Weights of a small transformer language model.
Size: 16 layers, 8 heads of 64 (4 for keys and values), MLP 704 SwiGLU, 15.5M parameters.
Architecture: RMSNorm before each block, rotary positions, biases on query, key and value, untied embeddings, normalized queries and keys.
Training: a variant of Muon for these matrices, 7198 steps.
MLP neurons of a small language model. Each row is named by its layer, matrix (gate and up: input weights; down: output weights) and neuron, and shows model dimensions 64-255. Each number is 500 + 40 x the weight over its row's rms, rounded and kept within 0 to 999. Numbers have three digits each. A neuron's up and down rows have the sign that makes its largest values positive.
After each neuron's rows, "fires after" lists the tokens most often just before its 100 highest values on Wikipedia text that the model never trained on. A number after a token or word is its count.

L5.gate618:506533504456412515528538588464507525506525468469457466517533489455456528502484455505415534561444518566561523483488485520527518461469486477457489525469496495495496514502532555510502517599482486539557469476409525498490528477548463416494476450421503496443451482534463480483512541455463529463552482578531502556454507491457507492539515512456422519489501473462451502491577445533512438481468480446506588562546425570460528566462486525474520480495481549500466536448480487437556457548453565434557487505504584418535528473430563547487492467505561521553523519464489482501509518481385480542
L5.up618:430538502528496537525575566512505464548520490493527494465485470492490465492487496564509493449422503480451514517515436465508505428369514483558532492520521493437455470554480512551508522528486412502502450486418503566555552613473494507462453534516517533517502535505428472509434483499507503515503499520487519473466429495425464456496427530535547494497509506546508494458530537550527538532409535511473497438493512541519527539495524505524581526594511516485459477523499517557484609509490507553448620486481516452453463539490501544493488503461565486528486515478485490551553492576502555503
L5.down618:536496482500500485356477425507504517466502574581514489519515552505442482531446482538491462465535592544504555488520470533506532493477516473485473489521550520509547523522518468497437527473457528473476478450517497513515439492528524527493489416425441451482398453479427460474568591484465572551431479470474476495534472511458498502475546576475526448484499526479451485535499481476555454521544546427528528459468461539461566514519575515565531503489512511499472492536522588545487459480572458429504484483492491504517453507493516592501574549447465538474515529541513410521467531555537444474
fires after: "od" 18, "ad" 12, "at" 8, "ect" 7, "ud" 6

L5.gate239:480410485491453477464458460527551532512513516464558464402560546461542479543467497498422531508432477471508557502516522493494466573491436475525525486502460553538488497476458481547569535544516568462466486513484453506580472497515472506548555532506479464422469564458545499562484449550510542475499482476603570534480490470581500502456534522537459542453481450496479508427500545475530472449517520491412540492451545544444525552472493515509504458449530485516446478509550566582525572505485483526532490486414530470523498559488476495464511474494456535535464535485501482569451470500560521522
L5.up239:470511470496489579540527526512491556508457534444547509485493474511400444530555472508521501537541541506470507460474528489548565540509498500503454527462477411458520418474479485462497534450476484497543453475481494540510508511519449519496546473474503531516470575523433495481465519512466491483472497465574593555482510524529511432567483521495463464537533463437500581577482531433521493628486506530509471560543497575491547528512488443523478456484540549441529485523510424604488482557531507536527612499495566512478526499502543483513522496496545489529557573509473466497498439421473531421
L5.down239:489490540505475431520514458480453418547528508505513480437495468428431510501492463541494505559505499454526512451462495455529566452532462488516457521528499492460489462611459556557532470542526432512533484496447492573560462484445529493430546472527501557510442563506480437511457466457461432463487466485464506393510517532486507483530479487510524486490519515540517530522528551489524587504517456538551474465538536594495501465498487440501507447447534518525544506438514512531507595492514514540507520439433485468487495511488521463536495472557492511421498470487507525569548444456480528525
fires after: " se" 21, "ar" 19, " Al" 16, "it" 10, " al" 9, "al" 6

L8.gate583:478549434432463487494480495457456460506500549523541562454424479528492480535535513421497493478547514517496515523488482429568548446486442537501510454449461488540539423497497486525382469497435497519508483511507436527501479525459545528525503456454542565512539466480530612529458452503514552513476491420545523472468500540490507502479477443493494404500507491510544547461489518449545479510517506471493374459496457531514513559543453489460529545522418503475535479506536510495455487534536501510522560518542490390460500531495550513569527423528534512527506485519516446560557422516497511598
L8.up583:503532513559407596495581486460528493489475517433513516519557507463444511542483531497456498441537560556417507448454481514568520534459509446414488503492527476530498592547450560464567487464548511531535508569451445464428516504425497450540483555526610443500455533536515520521512427540563520476474482468499440551496547515447461459442536519558490515456570504555457484493500498578583531489481508515473541479515522469531476508483466484511499532515531458470449489558538542522519534420497526551452464492494544459519458565498509487480519570477560496548507534545447471496521428502514428442
L8.down583:506468519516499515585579531484496518458533547552506456453509564473462540475491552457431552402471547485450474428517484486640580481428514474522543561570489503536537525479456544525522500524460510487490521476563481437460462472399446516521488496552495519493556500472568462511458434484459504426481496466502504579452488450470475555418481525516491438385588521463512526468462557515505451526538418569443551409527505523546508504517495498514452499510489544485531489588479513522475431520454508532511524497492467476471474520486522467442497460546444522521508544468571526494530509506487531509
fires after: " h" 26, " p" 16, "p" 4, "ation" 4, "orld" 4, " P" 4

L4.gate121:497501520473539483526449505418499557463417441470438459503446415456521531521489484489468474520440487499517571511548529483545488529509533512496492480472589472457500497521505511546429566541559446522563529493456561509473536491546552456516510508507490466438453507502531441465532525454462565429483505483539506527521497476463530433500517459495485466585505411503447506541503532490504445479477404453522459505519467447477527550504557520487533532493554490481435479553509500527496564445557550569496497454597406488470491406483478523523530517509535400534504545447481516511494567458491530529
L4.up121:519528458563469516523552534468513464502468476391535503467460424484529601510514561486528512475517504512472454487553522440564496525518557486523598477390530538531454522539524479585480512527523523467467536463551508529444514505570516463479470477536475507468383479462459442491520545526487441501427523511500515492473532467504488430477466551518461474563488507541513493532494518672543504540479495504497544441460501498546499493502552502514537542501472518472515522525511474466533526527502468480606469459418533471479519497549454468410441375537497513481441510503504538599506526486488478432
L4.down121:581492462523475492517497487482527515534515527437450452425523485512581403448500503485424573522544540514549555570557568494533514477517530491486457533514443496541491449497526463516533510449465529456482482482456563491484437568442505472478444498407479482516533483572560501459444463590509464474482503513506541498580619519542503500491486521458457549487482583592539539526458460491472489551457572594442528448564531482488525469472422495465485423451525500491449518537479443569459446497466478475492443490485525526511493543567538525504430448562436536515522464543541498479452463527491451499
fires after: "s" 14, " b" 12, "e" 10, "in" 10, "i" 8, "b" 7

L5.gate50:488439507572509471539534486527514591508510566464453482536498594482537481536543535465531568491534485476481510462512531489497552479464490510434474506480463485531581537516559502459479469457525432529513487540469518493512454440517513452474462539540500592562484440463442507428520492466442482565550455429483489455483519524500537507517486512518470469483500555533519526512430492497490514442527418455553519532543515555480526573501423536536500493527456475532505495554556526497475560465545491424510490481499490485520445508462449551489521512548515547540481528461521403504461499585547554547
L5.up50:507498467487505496562533578436491522496460528492486553540494482492596545526464494513509423513490414495564476504476493529517477519519526507497572496542461512487582469535504496487510519457515471481586499477517490487557518453421521444458555532558470570479493518529510574476515559488510503533466455495548451483475474532577489498483556547454483479508465499531570500462470434456444428451462549484562527496543489433449510449459439516569607481458472542516481494551510524474564553513577454435586520424477433530490553508494516499513510566509534419551568478544485449482625532520472491545
L5.down50:527505547449473470499505401520515540560457438558530439541473568439493532494535461511498456469492438563510473464560517525414403516500421501497469467504414544509537505539438566483542516502464495519464485517506596550486481519575520504547483524501512569510419501555472596530495462493452486507475523484475524477455453469538521519516519492555488448438507455477518509613517540547473496529522524607530484433470472497476501423516443492479497556498518560478478478542545546485490523563522457536540536552560517494529552497455462448498541500564479493462517514540539540473532526434463560526
fires after: " F" 19, " T" 14, " h" 13, "ag" 9, "T" 6, "F" 5

L4.gate96:466491519501537499572498457529537485459477510562481431522546467441560473568432459458509611443535545504527499498529528457566491522497582516590476521517469495474521434542503439519461475506546517471505385523431470551552462531488509513487493516515480490495492495555463455483557561555480495537455519489468433461479508507513508540476524454490455520512508528590463496518429495432520512445498513496543479508502589520512560509482492524462427407535517484467468477453499496462473454407440440514570405494414520588483422552517510573533496471521537542469486490442455496456484492467521495542
L4.up96:426476543523569457478465630477590481493528515473550485470512482478401505466459431476500511532479454529444533519518480420476519420598476504504483463516488491464544544520462479572473477471547533459488588522533533509511497499496450501484520496534483463515509533481496482490519494460455522494439522481447507484480437517473498475503540515526549420483463493491480530477503554447570491442574500489543547505538502470567459477425441488475463525561504442458581565502514493567540436516459405534470504494455482501457528527444504519474466492492505533494414441461502538545526520443497528487
L4.down96:512425533516487481505575528478510497496456504477429458579535578535436490480464471476436419475512516536504520451503524484483473411455451529537520481454462493475460440521490486516531606464551476497539479386496533507566512513476511518551478513539484476510497464531440522532480462505545527577469482515546515534526515487456484425464516523568567500457530468451475497460458512486488423512508509518483576485548578519565409491512466496508421525534464512494514555536513507506511492536433384500516474476514523543454477544428482513519525494598436489555454557474490509510535536473467472460
fires after: " S" 17, " (" 12, " s" 12, " R" 9, " B" 7, " b" 7

L13.gate67:459472508451511525544463615552563450501456475533455449524525410554504521544497536459495524475537499498487470500514544481457493517442467467487525537482469551484533514491462471443383423505476507497448545505460559528539548484485569473475516436552555464580480481494587517465573444497420486562481482461491516483489447562508533432501452533522552502504570478520494500521471501516603472549511515504478532451439469481550554471472556476537443471489518528597541537441440498494511529459440520571455513493538468507495539478551432476473498531519515504553465445474458518555524519503560487502
L13.up67:459524490521532553457577458494473503482479472506542502459517563528531615551521506431467479456514425476479479464540446459469470495510529576461511467487509508553526462474509571437421420513545499531470468540415471445486493553519534467478522472447511528546483471497438559529527517478477508551471489430511513562555534496526535502492495520512527526517527493507494526594522553495528556501519541447495547507437493506552484519549559518510547580447514500513492475500517522537397463463539477525539563609527424521452476534430443511532481444471543478498529567551566477539544556499519469507
L13.down67:536509514482505467526468531457491532501549504491503467573532500418520425497557469432568480598445517475600490534492515437540555519527527449515538462429481431481525457469498485401505495387504523486476437475554541488511518478461482484504541452495468527555509559563491442485586540443562448463496514574527521499451472509468470542538471493496450473462484529493530577536501501478490518506505464462492443461504534553462560501562485436504452475481490455525504473495447435506482500533517562558441485536562541522453498511498448500468413454590558585527532527483578433503487544424463461531
fires after: " un" 26, " S" 19, " s" 8, " (" 5, " \"" 4, "." 4

L5.gate414:498491566509467437558492575492547521443556495537466511530472435571522448571517500484443485460465548522496459491472520515577568420538496448462507395536543454511556414534486422535521508483480507479498520538448479498526484496533569426482488462514606424542534512482518513481493478480520486468515451502530470470485570481495492490531520498485531562457426447512545455521517548542503507597523482461457513464557533526487481466495479429436504522409553484477518580486570522552543523522503495444537457549438531522479526488541508539491491512466492480548496462541535507546514548564532501479
L5.up414:503480503494481574524517509564524484439518509437439530421538501494487476446523560486550530453468521506552467524527506525485483488487488478438474468480505475521483482485479487501475556525557483453528447457454499522478418489553553473446443482504520474454521437466536520460488595472468519558527433476503495504450472527447583498538484533474462465523509598483489461531472489492493497486552516486538502497622437490514427505419540495455570514481422541428580494498473488479492460427555528551469500514444467478555491565540545458458513450470427462551474473526513509494494471521484445540
L5.down414:507551518528566545479501443503498443485455443439456508409523548472494494466513459489465477500448472480550482459528532543508462526474473486503493559439516567521559468465471524466495447472530597474550428497507518529495558512512503537520499438487480442474557529478468537468462485470460486523516540447493439482403415562516512478501398509508473476536509551512563418570563465505556517542497508505549453509511463574444487406439603492489464497502502437458501520584488542545459490571525453495537558520542534491491434504501525433526472445559460511480476492480503521504500491489546514542
fires after: " l" 44, " L" 10, " p" 8, "iv" 6, " T" 5

L8.gate0:508481511481508475454435581524505526559542473463421560511417498483597500478514455505516472565566386477417490443451457510447487458495527461463548488408486567493497449431507499535537511431513508539482482546504440508532516473516545462515461466503476564499454493473449489486507542509512521478499545470529537460505528491507459481469545476506528482536484516481542527464495515534469455506483498411406478430531510590531496548518483490457447448473454506407524462511536446462485482574521543456473609495552574406518501479493481462508518539507451451494528486503499494420539471501482457490
L8.up0:548478498473498522458492466498502529541518485496501458490513471552393450518503518459492494516427472503508519440418528451394465430508548450534565474517509488492537481533521512508499427481518484567534436485460406553526502498490527502464455530513502531478453509540488584523501567499506501462540506484534415431475552536448530503573505533529554581506525448428475495448488466524512430509542551521487487459473543465549472506448464488489493484462479454467469490499563548525605539525506501523495529512511543484519493437482555491522510555492475564550449486549466558474522528544507480583
L8.down0:487483566517478498414513522553469559580481410496523518514506593434446546483502506423412581476492519511505514455496500445489494475496535423519496510482472453538501485479554519523442446408460502491513480500505484531529490454441490471505504362465554538492574539494468530483517556491518529505459556554528506468532504392465533495503527548561544538458538569569492488496486476494494506531480493464460540452467472483506445545535509472546538503423511508471454492534438507536558533530525463496475466458582464462535495515492490491470470474561492482497461512495497503474493467488452494552
fires after: " p" 13, " W" 9, " gr" 9, "ig" 9, " h" 9, " w" 8

L4.gate395:522509397606361495473543525526520475489497538413494442557487512425545486505449519508499479489610506469495510518490512437537520564498474523531485554436577539493507513497573552454467509507499451519496533545526582523542505450481489508485527511485488501515545471522513482484564485412466480476509494552566504546475538486465550468517523503457497482569473519471479483525492558413526503473468523440515421549497490530479474512526478454491535465481468513532493504442510501470544495539577560510467464462524501412532480506535486572568496465513498500576527412438467529480517521447493547446
L4.up395:587486566581480529517481545464517584464468495491510501550514446557453491533468511519435483502459510558464544415486503489487479504456492528562457454466565509517542541590533526458530464457545468529446418520522472499438473468514550493491477487490484509471470498527450466507536472571462451487496549487488462494544510572502572511461537499463458454492490488454526442457547460584541436503465511517441612559431497477486482455585502514559504494495452516468484543464508516469484477528539474523511505553456482497482503527463503509525503461492536573457475491531462443549485591572488467453
L4.down395:464450509548481565476491499513465506490509500501480500528504500499494466524523542428431516439468408499492545510502542449610472496505519457488547479520509480566529551516497474561491490516534549510513564489462428538549547485423545428450527545519482530501477436487526501499557535586491476537521395563517546560581572513473469480516535528553506455510525401467452433525556421550595458506501520459507616500504577491472451482458511556505417452515515520477553506578516506437463463501523474535499480523551491507471475505493524554551471528495539455548455532498488510431488554480500530490
fires after: "s" 18, "ers" 14, " b" 11, "B" 11, " S" 8, "p" 6

L5.gate589:511493542438497422502508496467505488488523539471542488537550481406538421499462545461522486486577470472492473542472478448563473465463486552511582550528529469511385525462511462528532497492490487499471545452509501587548521465527499476486441508562499577467425490450506487462462475494456534513503520489468514510472498514532493468510444475512452566469520593510451522540479452496517512545516504504402524550525484491475497500492518489507512484485509511427541468483480491519539453518483489525507423505471508513501441470509426502538500523485413512471581448515438551546477533504504560534
L5.up589:427523554537510508540442462497462564552496509439508433440500486516474520469491544494545472454476558555523571458514428492478565494552395531478508448507460469528500413527578536521509413481606551473514517515491574514531502535539423484494554503508543476573536513497430548470525529504530492475483496491502436469572462491525524489581475486472469577588508496493561432505581480510531474500556506497515484530503509536576502566569551506492501493491519491464528458548520525484463468456485532505605505511524536573513495489444499539549521496480531484495495490531514444544545565474433445545
L5.down589:477504471482504527459475451455496454527536457555591456532520492461548471521512527531513499500549478504492437582477454556585490561472488506484584497457496458513416430526516573462486510492505531479530545446494530529447483556505418474492492499486503517533426468510589527486532469448492518564488548494427501587528457492515479509498441480450456541508424539421437527499468508507549527527529489434474529528501522441468509519511493567474521464536534523389509461471476499492502497523496507497474508528505460560509440537493509470467463531470438540505516536460512502567513583571497443561
fires after: " s" 43, " m" 21, "S" 6, " S" 5, " M" 5

L5.gate672:568483573474471472417498442580541526541470539549504468474546517483505485503473522496411495516591477448498507582524505441509517530532446517450520533519511456548530508477395524488531483503536534495439490574440473511479452508521526484546495422511474499464483412523594579476492439489484477524489485460544515528476506470510554504562524573461465545504516478484497513500544475498530524537576498531450483484470531591506514529539517449586497487536568479473529522433539460569470504457494497527527479461491489534504544511474495474538569570521450453483458547496500521599524541475482507533
L5.up672:526455490469435533551446570528533489481482474465506473521465499474542568500472513512480513497485512508503486509413508450491536464548512460509521580476484535473520527425608538443531460523469514533357483502493515476451444525498506560455493493511500513521451512505480478508571549540416442503467508441509557439495528442545546512485502510542452530474476522550526464532556451515449488537502488449635539474536497561504433534510431512444498459485489509487499505520554568481420479521487457543552586449527451463518572450437545457431511542451562561507480531519473573446571502481505487546
L5.down672:481476551510422491477573414534617558494488501502488501520502458470485472543517536550511524593580525513524504494513431557490443454560448433485443479483545475560519492492412499471443526553463513464445541547467489427489475456459476437481499553499527554529527466490528555480472428491476453526519482502497507533433512473502546519585568487438464569490501500511547547476522506492583400451492439496459544483551555523455466501522522478556485494508459497512572512469466529473518506537504511485551487480432489446536492491487538534513436541456441473454444550520432474537533545453449524537
fires after: "ur" 30, " U" 12, "ar" 11, " Al" 10, "er" 9

L8.gate146:486479539442533530443534529473527496545515445502411486513435516485480501521468443539494459519502539545543507598500535519517474513442504489512473502529484578530500449453484487573411540573497511519571424492504523423485486463596520505506461538517504461492458475528540459497457466465481440490452485535465575410476541519471392509462471507573490504477460512484511498423463536526468454464468517568496523599495497492501595462512388469533540485579492531521527507512497496557500473496447509538569495443524472525467525511535511595415436489565508497554514553505526514536521560472486469544
L8.up146:490416507489509443482524567485473507461519491500540555504447427474531511564471479515569499490528511551419520459523462480524495471539542583498468469563418485526434525498418485550481449500490507452520478525463457586489456488536481466523452500432477489495557517455599480492476553445513511509452501526485469484515467530509521540533514559554499445544440494532463520590481471441524531464492578529545581471525463491520504500502449471536473450505482500478471516532512471549591489538470486427410489501453515516471473444450524476547508559527535513501520473467508554464559453478478484521
L8.down146:434495427550501526470516481472469505584512516514504504596577554486387470477485490481497498516494500549514555550496418486449467462546481493506471495573514517505487536545487546522603492476499486525544562446536483461476448491536535464494481473497494483492553450485573548551453412530499524609562526400440579499490472548503487525501568478472434538433450491482466508512551467455484512562469479545496510464543484454485506455432519490460498492521526464525489452513473380544566530472521487508494444558455465471462420537509465497464494517551452473533481464439474489544519525479435451530
fires after: " B" 23, " Ph" 14, " b" 11, " Ch" 8, "ib" 7

L3.gate541:504490490522566531470462508547440510522466504528469514528513452528486428495472539559582589540473424485463415526459476466518478471523518552512504615534496536591484514514499436477458521425465495481471430478442466523506483459525524489577527489503522474482468550472503502439509387502485528474444467477522491550473563530497509504446556485481469592412523508480464474562427467486499502458545506544513494442482469506523464526536538502486447521488492464475546536436535515498538512583525458542585527547550541516523447456430518495499524569435549528477452482529502514491528482488498480498
L3.up541:518451516489593416460567525605462523482459537513478456503504463460530474569460524481508574410520604494488521462475532416526540568510497503494425535477495535449487518451512494432537511528451488575480539501485449520540515526518497484489439543498504475474526505532564485539524522564500490501474501489553541535496535523521486507476471454548431504554452511492461487493531492488564514534497457493538521460473531460517522511420497508509436481549494502487512461535465550414477422511502495527515469523518449452507436457495517549549457591523491494529496421473473448473556569528444565502
L3.down541:484506539536499529523502459524518441473607459634446545456520487475560533446501488520464485462496542464535488509527515475467442466535507456441510612481573424516472502537470435512573432608526500491507485477553485513513540520485532550524538523498553499532530454492446507490513519456504531484525429497450426501538498495587482518473489464479498564437467393533500497539548434520563505546513517512499546528471507535513537496494501536447507495526451527532475535500510556594513590492512548496461485519541549496521522516470487510500545452422441476491594529475508427472505499520496467501
fires after: "um" 25, " t" 12, " D" 8, " r" 6, " res" 4, " w" 4

L13.gate548:489503482449496554497540476492533444517492502483496516530444485473536425556461448455583604492546439541435469482508491546494453462464556482472549538504497528476489467469442571466473481467455560512520557516508528518485499550503504473477459490531542478506469554516528498428526459448505548505509499541491465424427482485433576490434521430561514456517473455514479508491459444495486489544460506457424515573425547512546455453569471463488508487440479429445513497470527516495511442486464416523573544453516460467501480488469550499508516534542575447459516491521546531510541405515523527487
L13.up548:490549470507456531482527459513515574506535498531532465478481488478577493461515502456477477605432451510454464530487471516514495440502423535469404408511406558515475543449527537555493472528476500547502460536494470474548546525434419477458509540485558499501497532462458505504492549442494516543421558449484522519589493546507444587515541475490517481505516474464495559483409508511508438560522507446516482526529526545496445448555494488458488524538507502475520474557466455516451505492412540557513523580456500465452538482483467520460482445467538388484532453519489516468450488447430468453
L13.down548:466537461525437472462483502466543467507503457489463538495472527493542534509527493505487489459468455466475519528528524429520561507500544479464517464549595491525492566535497480547432550476498524529474491472477499587465541534530573543458515452484431386458464552450532459494499518514512425556489507453538525479442560474452538507495485611274511554512560508445554518509511465495512502453474506524442498444482495486457486495453509477484511506523523528463509463491536551458467505481505466487471540482509513494460536540530505488565586561473454572530509549503486498526569551479493505565
fires after: " was" 17, " is" 13, "ame" 7, " be" 7, " as" 6, "ly" 5

L5.gate325:481422563463468507516561525523507543462455537505513497486499512457510506472494547433514493511447440458475577574501515558510574525466417462465539567546474511562492483483458514468446499469542499510464532426472577518510534500464500518463488539512402575524534502553507518516509513523440473476429497455459489536451501513485564411553483491524482455522505571473550518464468544458472477497573491483446448509538507566506542541520537451479521426487500526372482534543475461546466523543509507483611564533554511544493496555538561454542499513500476605501491444427544475545510536500482578447
L5.up325:487493514485518475488487526470543527511543481516482474479462490508472575505489601520488481515475475488479493485441468511511537502526502510488588475488517487518512459551467478436451510508558563589487490471494510519468542457553534483496454516508478470590447556461486475513483532498446546450473470467502485436554495486530449459542543515463499548495511537457524521446499519401572450513475488468473455490471544446519579493528446514501439464483488483491544509571528496460462528530513555466464518566538423513543482495477491410506430502473510591552551454500521433595483576510517461444
L5.down325:480490550501513516449461406582484475473474472538487544492501466387526510541466505462503513493527543487411493516493472461534599526538522479509499522496502555468551484530478475482455513503561502495460499459467475503463529475516491456533553490534500466500545534487554540540509465488534457494485533602474488511567499424546459545534567488513436555604554503484556527459543423519498488546493522521429432460540574539532464488528476515449439474524477527450458523476524458537514524513538468505468487487445481502468493494531480428551472471490615536508495397485549490460500457491545542499
fires after: " m" 26, "at" 21, " M" 12, " f" 10, " p" 6, " s" 6

L3.gate364:447551503464493479495577547519518511503574515517455542425576486474520444547533489561455505471488511606498493516532435537523507462527411509485537402474474501458560465595509511482488538534528456429506539571530469498608543473486499470525497422474476526454530479546507527382513464540432471503535454462514528533450616545477476540474537511485532446520479513545492506501445483530423426490533503405424543488514452536501467485520517526480474503524527496510516436497476455541533460520485511485497551459522519518460544437519505481474526485516472512534545527503540493510474539511463479478
L3.up364:461490434469482443472521486463485506478496491527531534473531445588476447515388519504436481561478545531471524515539475510464430483573600426462550523510476514556447424553558460432502440512464472511484486491567418513427459477431518517535526476550476448511494534524487519514480489482480505455504467530503488502490573460549481527480503509501472499481534550507501505531467421514496479488581521596482537469498494561549519483485394553424517492480496505500498502519555570512473550426504486554559538426485489583472528542532508561569532536527491489496403427528470502513521495526513534540
L3.down364:452493572459472484440474458468456502586516510571543513489531535487585449520476525472496514527508539555436495511491507511486519544462518469557544515480456445505489559476526595551530425550550474461463408518545479515507564514520500483496526492553502476435457585488549527527506468488479466505506495501610554488465551417477507467494483455511423524549464505511470450430547542498488596575585492530459522477488523564497584522482504557503450566487488437504545481494492533430460469542493491480459518507483554456587510516507483549473450466510504550442507527578434577514546490507519529508
fires after: " m" 21, " w" 16, "p" 13, " h" 11, " f" 9, " M" 7

L9.gate699:468497505424508546497502473477501545449457552485537555492561464413532534542495495452517456474496505478484546531531529549465562470530489443485573486461465519519526480566567556523471502614501524530471525485474541513554441504523455502483521495578514561496550546506481508552532507474529497513481540466523517486485558463444476476469469476533378524521459439506511490470425594460473448458483568530473420590477518512521402565481509518509406516462488474489491482462493522498535508442485541508556533421470549522517524441536527513437498464523461570460480468513459515519549497586481538510
L9.up699:477503454551468508447471597478482531471480513521518529530477409513517557466467547517439483545525435547534428559526509492517502546529491542488490535471481614496593515545406425417449517532539538523533434555495531504495496500487455537415462563450490503542503533518525453525514553490561504495511500523529430471449473454446454458416519528486460448535430455480544475507444484516527513441459548470510441460542518501483450487566423523532445472509528458469570409471475516575513540499485480582520434576522494537517498543502510461492494497493510473515531493542497527497496486503467535459
L9.down699:517530536506482579417440456541429541480522469483505542440501471508549473469462587488453494493472452452480449431541508546519472533515479426496531497533489478508512479494490410547469461469555584504490565500527509439448501580444427458515547502450554505483473568438539506467478421507542446461513501506516505440535468472432429445519465472478528479595532548476518541450516560531477526499526479559502451448528498502499474492528436496529483449531469542484571480516507539510425442510479484526537462475478553533524556473595505517517501558479528488425430538471525470503546556499479475528
fires after: "at" 13, " w" 12, "ri" 9, " s" 9, " res" 8, "ro" 8

L4.gate522:463430527441483449485569528506457537520530511502479561532509477523471470563523561536495471432535523498463565524559490477523503426468445486509422496472494480486552524531504397502455463513480460451500444545445597467510475502504513506483548458567517564526506531535454502474543457474496486429480379457473509491516514538470600450496449498459508468520525549503503495553556452506530545532511442474521581502444530536448512519498511443557528517505483458544521554614534446438518462529496521534503453548536421521545574452489521534455458534455549514492438511534447414468494533443511595541
L4.up522:498472513553489470535530515536445421522514538535479468478478475548534534555502542533518526545550429552544496425519507495535495511533524464420540487446470453468487466534614446453533454507586525485531352478545590455518529510485449536491490503549479506615530515534533504601510517518456546526440545494444483503489542490560433432496559498544490549499483460473552537543564551472494464437499521500439480494428479480574503516521533505482479557535471525533499571521532541484424503479508467553536476470536512540458497530505487457467437444511518510545510484479552449536524488517568473484
L4.down522:511484516500489555480522425543489498545528501543442572525513499435582527521491449447503543497485469578497437490521517462510558503517495531498528536443485490507551508454529552478508537484517614534402558532534458517461501484507514462437475447459520518452449566486520477548534479494559477420501492447541492448563476536544508459523413475476425492458489539554501492511551433512494574494487474526500426532488443513459567561466479544499521504417526461481480470441440566516523550484513540533493423514469486519526521477499402450430495515531461494487516416548551422488417474514487548433
fires after: " S" 32, " s" 18, " 1" 9, " 2" 6, "ex" 5, "S" 4

L4.gate517:528370488546521438504479516489495508475537536505487478541476475525509514505528453548488521465577602481501507475499544469578423460435446438490482493500508509453493552479590477472526493541521509489463503509466497496508544463448464478510551488402598464475546521443532456548566523497426511515562448500437499480435510445476505540509518433533476518499446461476487479493433572517500525542531553504515535513494535518491508577505557491505490429459495480459515547519577539512538451477488491552558553520455533473471521469476502490480554484558413466482489513479456418441453475512450542391
L4.up517:503465493542462429514557530526469468504516460520407517559524504560440505531484548479494529456502512566428478523499548468505511541525502443478498520486537473546503532496516548493572539510541510570500477501517507515531510505577508486474501470437609486464620535465560467517607511463473466470498499514462445559473468478546487573476493448498518469489430501449491531529440551490529546589494526569526433493503515491558528523466535505529517446465499516488548543556509568487558547460505426558518545505517480520524548506452508427456554481520506444400517436578568427409542475528517482447
L4.down517:574515516547495514468537501542367488519492517532454444491479500468520486494484463556550490430530492547408492467511509414485515508528552512493504502504541420491536478471487525474543442442559484479498443556518431473519514513550521520462502538464540474407546503440523520493535504500467507502549494440462425506476391471518454525457489489422513506475490485485458463478498519522441513427573527501537480442512436465475605409446572468594552514416478440477481498578524537443500523483534472495551500541516480500405551489477471478439510542498474420464489480555505496432554476474493451471
fires after: " ex" 19, " 201" 14, " 199" 10, " 200" 9, " l" 8, " L" 5

L4.gate340:542467515503515560504514518519467490564434511603444431562463390502476466514511423532493523468572478458502493489509483520540535485540450535568530522518494479563483505579494503485470499485545479487397520480507539507529531516509519487550529514562502483569541510538469461502557535529493486554499520520490536463472513461479484546521494537434492482509463485538472550497478552493447520485521494502503462500506534546576518516477536541478546469534570377494489503502459384465486563476544504490506463422551605444439492534478512522504512455512497516477486468514457474472433541464484528518
L4.up340:487470549579486529494462524547526535488508475515493478483495546554504516488451523397497445533453500510522469527435535512511511479579524544468523534494482470547495534477564461530458502518563448501480537468476511539476513516494489498450427471569488526479532536472502446467549497517478480460410447474466533578508499464476445540581469481463443488488487598560572581455482525467476534446579490500550506494520525512512499543518438507610504516499457516540498408558522463489556427458479530515401437505548523466514528525524528445493484528455526525486533455430484454542594492466570521431
L4.down340:459510537508483536527545548507471456472502513528469551460407527437518465517526439433443471494484472499468491524478534474466495499542505548518438459478571477491504542415504494542439577486525516522460462611475553508476552535453471528512516557459416516473497521558506538526565549577545397534463453483501530558523494527478481436527532440420482566487481527451517555440486492457483523472472535530494572482533511527483487487545542505524414494484478465542469519539462476566519467536463495519458485521524524479462521473475490550418456505510460487467496508456488451581494480485548485458
fires after: " M" 24, " m" 16, "M" 10, "m" 8, " V" 4

L4.gate509:530504517508415415545560489489461490535457501516582512449537555516558511535516492523471523469496524547451437528444580578511507532474518509532539488498518481522513562587464430458524466425569512546476518576501513599510478441472509514493519524488486507488530473503468461515520508569456486494545451436546448488535483513552506532474481494474574454500491545492473540446465526462536473589502504512520507461458493562410541550535565490487468531476525536520488486544539513474449558487483466436484522511464555491419469515487539498492519546435504493531514513545519505537507527556464574571
L4.up509:534418469531529481547460438547590505520482516522438486571478504526490495539460474551561495456428470493558505453474531570488513465495469506499593543476481508473466439500520479457565547481505502535552493453444480498444498448474539469436530485462524537482532479555572509464520557496458485498491469562453548488539501494506474499556499520441536472473495550505466492470515538441465470529531540500496382534465486571482497488475449527496498440536516400537465451514532463471535466467474502478496498499442507400478458450473417472475511466465581549519578534504328450405443541531496553473
L4.down509:444524478520495502468516525518464454519510483502562413468480501509500542478556437486479497532473469489441474543485522509459523436548473501407557591421501539515516520518466483509558446504480529479459454542459516477485521430515497497538514491555425546537518425503521419458536464493518477549546461550495539468511467464513503526504556482519472514457463480510564520493548546504550467488494570464499531536513497459431494488577530493524517527568450518462512443517572462535565522528454477444483533466463505567483495581591456556542502450486411543479528485558575482428414434467434563509
fires after: " H" 44, " V" 8, " v" 5, "H" 4, " h" 4, " F" 4